config = dict(
    d_model=384,
    n_head=6,
    n_kv_head=6,
    head_dim=64,
    norm_eps=1e-05,
    positions='learned',
    init='trunc',
    init_std_o=0.00593,
    init_std_up=0.0237,
    weight_decay=0.42,
    decay_fraction=0.699,
    decay_shape='pow',
    batch_tokens=65536,
    train_tokens=353400000,
)
MLP neurons of a small language model. Each row is named by its layer, matrix (up: input weights; down: output weights) and neuron, and shows model dimensions 48-175. Each number is 128 + 24 x the weight over its row's rms, rounded and kept within 0 to 255. Numbers have three digits each.
After each neuron's rows, "fires after" lists the tokens most often just before its 100 highest values on Wikipedia text that the model never trained on.

L4.up676:121148165096109131167104129109112133173166132108107159133105096122131155130131117149149112116141141121141080131105120088117104129128109167126095121138109123138116104125130146149119101103131163128160159118141142099155106152173078113132143131154133087164126118138104116134091131101123113155109161153114138160150156134113185127110114087146154168096151076116125124144147094197128176133122
L4.down676:104132091129139122132165090088102095115088113108145078100132129150089163166123127119110111094147138143117124134154137123106136144110141118155129101151108127138123115123144101095131082119089092137103126108131131119138100116084133116124152131102138101133091154186117154154111152155140151140145090116088133160129139177138086111116163136127156134104123134088150125148123172148164141134143
fires after: " c", " C", " dec", " Cas", " ±%", " "

L4.up852:085160120145184150121095115110114117104119127148151124113089137102137159096123137125178102162127105145073111168104087127146138155121123097130141125133128149181094126112095196101129129121122073128118097143093181115123115108175128111129191156105108122123118151127154132128153128127158126124151107117176119118127108125143113145125121159109123150122121129138115125148108124089093108110126
L4.down852:108117141095160136080103120136118135108110150094124119154138110134105139148093164097108104167147137100154157119078170169103096123066153122148090111120127162136119115133114106116119094114126113127109129154122112146119136099132090112140144133109128137107080180127115135113131121116155157114127131120103143186083145140119124103107146090148107149127114118113159146140133093155162148157132
fires after: " m", " H", " Sh", " Gl"

L4.up199:147109139127109145114149147142125169136123110143124140122119095122122111128103146155120136103133119135114122166138120112101076147122118147120082126155124133170163152125197107151144115097157146098161129139159134079121081137162135136134160159129117160119147105147105095161163148091108133127094111180136116116144094123107126140094154155152136105152088130152118171117094120164178159160146
L4.down199:123116084102142108139161116159114115138113117089157134100129158130136136131073151131126151140134140102135103096080125158125116133125141090127148151171106126148105112128117135196126098150144123129093119127117121120112112133106119135134110144132149127133117175118130156109117183169110120116181148133130131156103150179095163121117107097127114147126124185117167118117104120104136155131162
fires after: " |", " "

L4.up1384:133128194107154102132117094140157073117091082088187122116175103091114132107097143086173121131146083107093096134173115134131143154124097093084159131110145110138116125093109150178086145113132122147139130108106111089134165101126111135127142160130122133167135154119102137152105120110126108113139164125170103151141086097149120152122123126093107124149106157125119110106147100122130128101144
L4.down1384:145098117116157112099116106092110170125154113129146141154103153169125106150132152129097111156133148127110121089114132132150111119111144113136131106166116097121129130117153127135148088156079118108136101170139144100147148135119139135162128146163125123120098120148143160125146127106168137112114156150139120085093150133109151159083124145152088150089111136091086162159139156131110111142092
fires after: "F", " Sh", " m", " F", " Mc", "M"

L4.up1464:136129122126138146168120161115114132124104122132105142075118123183113145122118142110118122138094106125115138143125093153159122121134101155108165082137095168160137114109134113119145151126122129100099155124124152151164160108125120152111108147189105126162149110132115102123160074143132149106159141157132115101188135130131097136122145137084106107113162118121141128115106127134145138104082
L4.down1464:140127144120145092116134140119120094152157140131146116093118104118161146166138129158177114131108125141143116139127131105113146128130158132114091115122139144152112153147079118135122121130123141115141149127126144116093114158166139104151128128146114147119138133161117133129176137124126092138073068162169127140153113106139149129109108097157101116127135138129118126148109115132152119132090
fires after: "\n\n", "|", "M", " ", "T", "\n"

L4.up710:104155143122136088147090119095128147139127086157153142134158129131114113126104125152187134085123117117112104129104080089113098152129120155121120118121132113137118136126119148112175175102144135148144120139136180087169146139128104150137126122111096104193142162137117087130145112149189118117086070114148146126127118160151101095069130144161136093111177140147098109134120124126099134149136
L4.down710:121113110113154141123131133165148141168120189123131148138121114152108115153171164120121098147129144157169113062100130180139093149138140135134126139150154106129123107127152090120121113159206155109132080134139102165089121145111115168146097119098152124138125135129144130154095134145092182152142136157136103118093102166119087127133132129181115134126105130126148126136105130156144102145142
fires after: " R", " r", " Gl", " S"

L4.up1350:101117163141086128164176119155099135127071102152127128156131121145127109154134134124120111126168146115154156063098135166106155136160117142175152141170096096134175105169134130110169083112115098134113117113125137143157125138083163140162090141117108158143138161139102097074140116091149168114137092140149108097118149135103116127143128132116128118138131208170131160149135100139139098147092
L4.down1350:136089135145135119138167140165169137123126116157134141118112146093125140122139116167139143122152140090159135127093086120160071130151113138115115145121144103123092157113165113135130128146123148095133128126134131103131117085114092169129119094135159050131116120167111116126141109141146089154119126106121098114077169120101126117165145129129153121137113088131147128109146124139130115172112
fires after: "-", " |", "|", "\n"

L4.up169:138135165126136137135107129111125149147097139116134162158114133156090114085135116143130136143126150125139126125174128158142127117128109141120146116134111130172163133132071131108133149123128157146120114131155167185138114136154148152117162142139125141153129151077129146139164106134155117127155118187142134079138128159051123105129157142105133137091075162130108073128124115091120136135110
L4.down169:155160098120132122123123083171158066159135142104184153137126108120173139102128118147100102157125128141139144115109139113085097119067111118125080124128154113127088145153136113160107145108129141102135101150107116137132073109118146076138119134135135120102136088111119123096092091150099127116127154120143109148138134120158128150089090081124130113157153124097119162157114140147093173120144
fires after: ".", ".\n\n", "==\n", "|", " |\n", "\n\n"

L4.up796:135111126118134151118134123121102123121115182165171155082185108171131142156165168157103070143159178160098131099129138130132102123133138110115134138154094148093144120102134106121158124119135131100129164100155125159122121127148153153149163148132130105131105140114138152132144148098076134089125148113113091107166104113068138123157133154087093144106158161163142091192144130123135119143096
L4.down796:118104107119106154121107127166143109109141109105083105120146155095170092167083144124128114118122135103139113137110114138147150137143137155163149134122140152115091097113159148162108154158116112093071130139155116108123125131116112142130106132095132130116104100098106189151066107099137133126145153136167140121117082149080107200153161097123165136134135124124162103160103150143131106107112
fires after: " .", ".", "ro", " he", " +", "′"

L4.up1533:120136137176134125158110139131113141163091101077130143183122145128093109118122089149157109136154132115134130124128119108131179071098133170111153083135118114131133099095069151136138160107125153148121158106123112116129123121141136126109116114082081180151094116154132166101168132105104149124111139138109169126154169112132106109097120112116141147116145130149162097143084112174106108103129
L4.down1533:152177144101114166145179102119113134121122165136108151125156119111141141122099119115106109100123144094064136160127123103103092119133129101099081166130130138130113114114151125138134112136091139106114138116166183141123113156120143092137125130131166111137117115153104135128111161094137080094150127151137142164127073142104122132124137102127162115146104121109132133088162061143133169150137
fires after: " Good", " A", " c", "A", "the", " C"

L4.up708:114120186121088083170082112124121155133123108125119130153096115121134135139107132090176151132115124139129096115119097138135101148111128144104141145156113150136148180160120141135157153127120131129156124149105151134130179171132111135144146130152125103170138095127115084097118147165127104095148147162163139121140121160137163095133175088135095129112140080159115136108131120130105149156064
L4.down708:126091113116160121134138146143121075105125137141144103161135105139094162109157138117102110097129104122107144142180158139107161149102133166155109135129113111134147110157129126143128109206102133159138146137131112113130135140144130116110129149142149092130089115114133140126108152131149145133138125137129106108109175150186145112133146120167150098151096175101155123135188152141151073139145
fires after: " d", " D", " L", "d", " l"

L4.up1504:173132126150105143120061145089098129136076101124124119150104090112156134121100077117117123110132144127089146114166112127085178123106110131136137160131102101107147139114103131125151150134146127139139119162093131083143161117148125119096136125154145108160141113132162122139101155134120154088154110104173170101137154138122144188107119141129116108155094109156140115173156126134138140109081
L4.down1504:104105137112110098095155142153086161161126125133142131139132133089133093092148157151136124096129145141152122095122146141127092106126100132102119130113146108113145131102137118107153127128117130117147140154128151138098198114098134121153117083138143132110153133109135156119130097101186089119160119126118095177100131166189126110127103109119127148170135099133129097106142099084134118128118
fires after: " K", " b", " k", " M", " t", " p"

L4.up1386:127142065162142092119127160162108124155094107125131117139105147112167104117107093127111113130139115155110142172138130120106129120142128136132098107138157115146105139139187137103150164144116122068090122106152113139126124157148184138143092118078126124112123116155116145095125150154152105118094123186136111107136100144098105109095133125126142139154158123123144145132123152151191137192109
L4.down1386:117105126117130142118131114113125126119125083163090138094147101104089114114118143160085120158101151107139105086109137130106131097133155120106169140097154114106108149162126193119080093090116136103158129129124124140161126125133115124107141149149100134187125139176134156138112163125125130154203135095134104134092139146119122118144133141122126114124109172120145144126111086132131139158101
fires after: " |", " top", " Yes", " Not", " Rot", " just"

L4.up1419:141136142163132110173125128142113132121089084129126141153122120170082096119107106117163133116111072174122161138151075134131127102122105127135150086148114126142131136136130085110099145066098100152151142095141141149163105146121150115137191133117116140123134141133121137076142095097095154112147164138129148158111137148094100143118180142111120137096148124194089122101133126140096153123105
L4.down1419:153153130092127146106146121134115098141164165106125157116156140074115147122140134133111103120115106151134141149124158090105099121076171134112088123104155116069145129123096146119149121148123090141154109132135137113155092137188098145128146085143158102122146114117125147130154124118127128157139147158136160111115114125163211134110092100144146138137115113087175133108141116136118110152122
fires after: "|", " ", "-"

L4.up993:176123106163098129112141118115107136148110099091153162111120056167101111140137127079093163127165128120123173137155127132101126108149118152146098143134110128140150118125170109128119143066157172101125094150094100104140100127165182117094145118152161089120159108138159109188110134126152106154100112149157153183137116126090079146129156142121153125115121147125134187154111103176148119163069
L4.down993:102140082066196124144149096152123099084154113136181112144105130131084162124137121136125111163135169137115144100149152093079162100118120098115150132127113147143138114162122144147136099125119091180126127147115125118133138120111126125139129143123099127148078177157154148116109141133125145145124124134108107092081134117129134114100153097136101129114126149083132129138101167137116121155161
fires after: " to", " To", " At", " N", "For", " under"

L4.up130:093119131174103084141160150120112134144129128090143136166089113124127155138106092138122082095123114119111104128110159116085133128139153157144151124112112096148107131140147090108177126094131162113136101151143159121127098130142097120203089123150131134155107105098161092171093155128096134107186105102177141144149102135104081113095138167124115072136141145122115154157130121164141113149134
L4.down130:134102126109140167124142152125118172127090120163136121109145192070155100111074124138155127193139155129126160158111160130142098078167154081167110118172160104120111152088110126151092108149187113157149114094123145130108143144102150151092138162109092120105124160109074124135141120149096098138127130107110097110113111154160150125148112150131132149130142128128153132133146094123108123098170
fires after: " ", " |", ",", " the", "."

L4.up311:137170093159115130170109139095094126093093107139156145137164105169114148153130115141133141117109135097086154148110116139130147121107077167058115130137099143131123165151100106087105122124120146122114111133152195132131137161147167170149158102121058097146122122101121148159171133059136125125125114106128114123136135113065130086134132126109129148131156116116103133100117127160182156110150
L4.down311:132134132099184128157189156105151096154067112147097125159162099154153122103135115121115133143131128141120134157125141139152104137117147134143158085135110121138075127128138134108152104124134110108105134108127129145113119129130160168135100151143117093118136135116143130146131111115131138169138152140167152172129119123121082137097100155132098102169093111131153109118090109124144101134145
fires after: ".", "′", " ."

L4.up49:114108166120125125140153102095138139113112094141110172116133105102122136101163113188163128132123179100110153114117122113153132172110149167136140133171091131096139136134133140106125138130097147136144093134109154139175148167154159155123124176120120117135114153081116139138161104096094171131124118168143068136132136097105077148130136118070110120092144165131157140152125083117155163137114
L4.down49:161114125152140108102129090135115123137096136100134141186131117122119166170127082155104109155121120146136132145151134106148083127124122133121170122108122140143147163168118094089187058117151102126111146162127111148079121139129093166131130150147148136104132086129145119155129149133108146100116139134138118149160170170176119145106094147154145131117122119108168118162131124096116104130103
fires after: " ", "-", "|", " /", "°N", " ("

L4.up771:152154121136160109093106138125115112143113099135165173094143112187132131127139105108112145118104122148114065137149112163107136125148136143110153134113114147127125155101130164110116162069137141086130113135117103113131110125167098078128130125162140150123146131142146143074153117151182137108100126143144135093124139135145098125128099121135099133131107120131130152133115094149100075172120
L4.down771:103094129130119160142149134156113099149164137122057136103147149118139109146111076096099116174172100152165170087126122114139141106090132161119129145130149142085116118107099077145141116137129108140116113149112194138106118115173167158138127168117159137151116106137119141166134156126095104114149140161147145132113082147117125106127144187125181126116123119078168122125118172153153103108148
fires after: " to", " N", " W", " I", " that", " the"

L4.up1214:100116168124095116128084154133076121124133158101166120128131127168120149165119150089117162106131140112118130150152137108112154084126110142087112114130116137100133127140149157192099127101179157121111130125092096122121154137128104154101136122159166126160152118097143141135103175127127127079114114137104135163155117123138142148107115106138144113121117110132121101110104165125114096086093
L4.down1214:144108080177134104170122062076124115117160141119158114141123129138145147129136111159136096142126088103158173112154114107139111122134108156140079093120124129134143143114133110108139060135159093163127114115134109176118115149148159122132127156140151120138072116139125162111088143164124149119122107112136090113116152120166128159064103133152121141110111101079149100147120110137128160149139
fires after: " I", "I", " GA", " A", "B", "A"

L4.up1183:166131106163130126125141121181099140122100136103125161079175085150151136120127109135105142097119157114150091113145153103110130163119150164098129148087128111129113095119125149136051100102155144110113124165111095082136162123120126064116152122159152074123148096105151081156175101115122140108109110106094089117145150096170115134129178132107167109111086106134103118126139140174112135102104
L4.down1183:115116128094153139146152141116115159095133123120139091175160144132148109112098169137115125116105130138114139108143148109118105104128126128130105090124161107137125090099168129115126060106122157146118112157108124134154125132094125132138118153129108094167088197136156133146157115129127153103122099126146089132106132132139146128105146116149103143138104090092101136122130150154098117157158
fires after: " I", "I", " O", "-", " N"